{"n_layer": 14, "d_model": 160, "n_head": 2, "n_kv_head": 1, "head_dim": 64, "d_mlp": 768, "vocab_size": 2615, "activation": "relu", "norm": "rmsnorm", "norm_place": "pre", "norm_eps": 1e-05, "positions": "rope", "rope_base": 10000.0, "rope_fraction": 1.0, "qk_norm": true, "attn_scale": 0.125, "bias": "none", "tie_embeddings": false, "parallel_block": false, "init": "normal", "init_std_qkv": 0.0282, "init_std_o": 0.0, "init_std_up": 0.0282, "init_std_down": 0.0, "optimizer": "muon", "lr": 0.00906, "lr_mult_down": 1.5, "beta1": 0.93, "lr_head": 0.00308, "grad_clip": 1.0, "warmup_steps": 121, "schedule": "cos", "final_lr_fraction": 0.1, "batch_tokens": [8192, 16384, 32768], "seq_len": 256, "doc_mask": false, "train_tokens": 208800000, "steps": 13376, "dataset": "wikipedia_en"}
MLP neurons of a small language model. Each row is named by its layer, matrix (up: input weights) and neuron, and shows model dimensions 16-143. Each number is 128 + 24 x the weight over its row's rms, rounded and kept within 0 to 255.
Before each neuron's rows, "fires in" lists the words (lower case) most often at its 100 highest values on Wikipedia text that the model never trained on. A number after a token or word is its count.

fires in: "2007" 13, "succeeded" 10, "2008" 10, "2001" 9, "2002" 9, "2004" 8
L2.up220 [153  62 116 141  99 151 116 141 150 135 147 129 157  88 108 159 170 157 130 152  72 149 125 126 151 108 136  67 109 103 117 107 152 104  92 110 118 168 150 166 100 120 115 100 181 153 117 132 151 126  95 152  58 113 119 133 187 144 170 136 102 112 125 107  93 142 150 110 126 154 122 103 151 146 145 109 131 134 183 145 132 126 134 115 118 141  89 135 157 165 115 158 107 119 158 115 156  94 119 132  92 109 132 161 141 136 122 163 134 118 121 111 112 125 124 123 131 133 132 126 105 133 171 106 136 103 116 146]

fires in: "him" 17, "himself" 9, "outside" 9, "event" 7, "them" 5, "was" 4
L4.up581 [142 154 156 139 124 171 108 147 105 157  98 163 108 117 118 108 106 139 131 149 152 155 157 150 116 148  96  98 137 128 121 103 155  73 103 103  88 107 104 133  87 122 169 141 131 108 120 144  83 158 142 122 146 125 157 106 153 104 155 143 129 108 137 111 130 165  91 153 113 125 156 105 113 137 137 137  92 139 170 138 138  97 123 126 108 108 174 128 137 125 117 163 101 140 128  95 133 132  98 117  81 167 120 123  86 141 147 142 120 114 109  86 139 153 157 133  79 114 109 139 204 129 115 105 164 133 136 138]

fires in: "national" 26, "of" 17, "high" 6, "grand" 5, "damascus" 4, "dream" 4
L6.up379 [144 184 130 116 123 137 139 109 121 138 146 121 137 128 103  97 156 137 110 132 133 132 152 134 156 119 160 139 125  88 140 136 119 131 124 146 128  99 157 164 132 116 111 136 150 119 121 123 176 105 106 129 143  99 116 116 126 139 128 106 106 133 108 109 119 129 128 169  82 119 131  92 101 106  97 121 105  87 217 135 155 137  81 151 164 100 110 129 152 107 103 135 183 129 170 151  92  83 114 136  94  79 151 141 134 128 140 145 143 193 123 157 115 140 131 115 108  93 156 139 142 116  94 113 104 123 135 158]

fires in: "time" 19, "place" 12, "order" 7, "land" 6, "estate" 4, "age" 4
L4.up536 [100 153 128 155 116  99 147 130 129 115 102 150 112 118 124 104 142  84 125 108 126 166  96 122 147 126 129  95 129 155 106  95 132 151 108 132 171 110 179 157 120 102 139 141 190 127 122 105 148 172 111 169 130 152 160  73 130 108 149  66 142  86 144  90 111 126 143 168 131 122 124 136 115 113  87 130 115 137 122 148 126 111 116 108 102 112 150 110 140 156  95 123 122 107 127 109 136 129 101 139 125 136 159 137 143  58  98 129 205 105 113 120 118 136 136 156  99 135 150 143 126 111 104 136 102 165 143 107]

fires in: "south" 18, "north" 15, "election" 15, "soundtrack" 8, "united" 6
L2.up319 [138 123 161 115 124 108 154 150 108 127 130 161 102 123  93 134 140  85 149 119 154 101 121 132 104 149 180 119 159 120 141 155 132  98 135 132 136 119 125 126  89 163 152 137 126 132 106 118  97 147 133 143 110 136 125 140 116 112  91 144 165 132 154 123 165 109  86 184  68 136 120 109 167 118  78 120 130 142 179 121 100 124  90 125 144 111 139  98 124 169 139 166 160 111 108 133 105 155 143 144 168 113 158 131 162 118 161 163 147 162 131  97 108 111 107 106 119 103 149 103 102 143  97 102 153 120 174 176]

fires in: "election" 27, "elections" 13, "votes" 9, "politician" 7, "results" 6, "electric" 6
L2.up708 [111 139 134 126 133  97 106 146 106 119  93 133 126  89 118 146 118 132  79 159 170 116 125 130 146 126 182 147 116 142 130 148 119 136 102 161 133 127 209 114 110 124 107 158  96 125 107 115  96 135 126 149 117 154 131 118 128  97 142 152 163 179 109 176 124 120 114 165 104 115 166 106 173 143  87 120 175 133 157 126  98 130 103  98 128  97 112 100  90 124 140 149 145  93  92 121  84 165 131  98 137 130 131 162 122 118 126 113 127 131 136  83 104 136 148  97 111 178 116  95 123  79 148 101 125 158 131 153]

fires in: "s" 53, "league" 16, "qualification" 7, "classification" 6, "cup" 5
L2.up271 [117  79 146 100 113 152 116 134 104 122 162 133 100 177 112 133 138 166 129 152 123 119 159 126 112 102 112 133 143 145 175 109 133 132 106 127  77 164  97 115 145 145 106 113  78 114  94 117 148 109 144 126 121 172 135 122 117 104 110 143 102 170 167 133 149 130 109 157 135 132  94 132 138  88  95 105 116 178 115 131 107 131 106 152 128 108 160  65 110 126 102 159 111 136 102 120 114 150 133  63 114 153 105 166 125 143 110 166 125 140 144 150 126 157 133 123  98 120 113 164 101 114 142 125 158 117 123 166]

fires in: "who" 43, "until" 19, "government" 7, "year" 5, "years" 5, "development" 4
L2.up377 [158 139 115  85 119 149  55 105 116 138 119 103 122 111 145 128 126  94 134 141 183 129 143 129  97 120 146 166 155 135 107 161 133 125 112 163 125 114 135 141 114 139 123 102  87 116 119 135 135 105 124 148 136 126 147 118  91  93 143  80 107 105 111 140 144 145 148 105 107 111 118 170 122 132 123 135  62 144 167 129 143 119  99  83 149 133 114 122  98 132 133 153 139 147  91 107 132 134 153 140 172 145 110  90 171  88  99 116 119  90 105 134 152 136 135 136 120 129 135 135 117 135  95 147 153 103 154 187]

fires in: "league" 27, "election" 9, "championship" 7, "qualification" 7, "season" 6
L2.up289 [165 137 112  75  99 125 139  96 116 158 106 139 118  68  98  93 110 122 108 129 137 114 150 112 119 107 151 154 103 167 142 152 194 112 143 126 140 139 115 112 174 126 142 140 119 114 140 118 101 139  85 118 144 144 111 109 115 101 134 145 128 175 103 134 136  66 158 144 112 182 113  92 118 176 174 101 127 106 142 120 133 129 158 124 131 116 136 122 125 130 118  88 139 142 148 138 125 143  95 129 147 120 137 104 111 134 126 133 143  55 115 136  31 162 149  80 121 128 127 158 135 140 180 121 106 143 119 130]

fires in: "north" 24, "south" 23, "from" 6, "scully" 4, "american" 4
L4.up318 [105 116 112 115  95 175 118  83 138 115 149 178  69 157  98 161 102 110 129 128  95 111 132 133 122 123 100 173 125 108 190 186 155 114 123 126 161 128 116 126 105 123 135 125 114 115 142 157  72 132 109 125 126 146 107 116 136 122 135 121 103 128  92 116 180 112 152 106 111 165 129 142  94 129 129 166 156 117 121 102 146 156 144 120  64 113 119 110 139 122 128 136  93 140  92 179 160 160 143 154 121 126 100 128 132  74  92 139 112 138 127 137 156  98 159 131 140 134 116 110 116 165 113 124 123 112 123 160]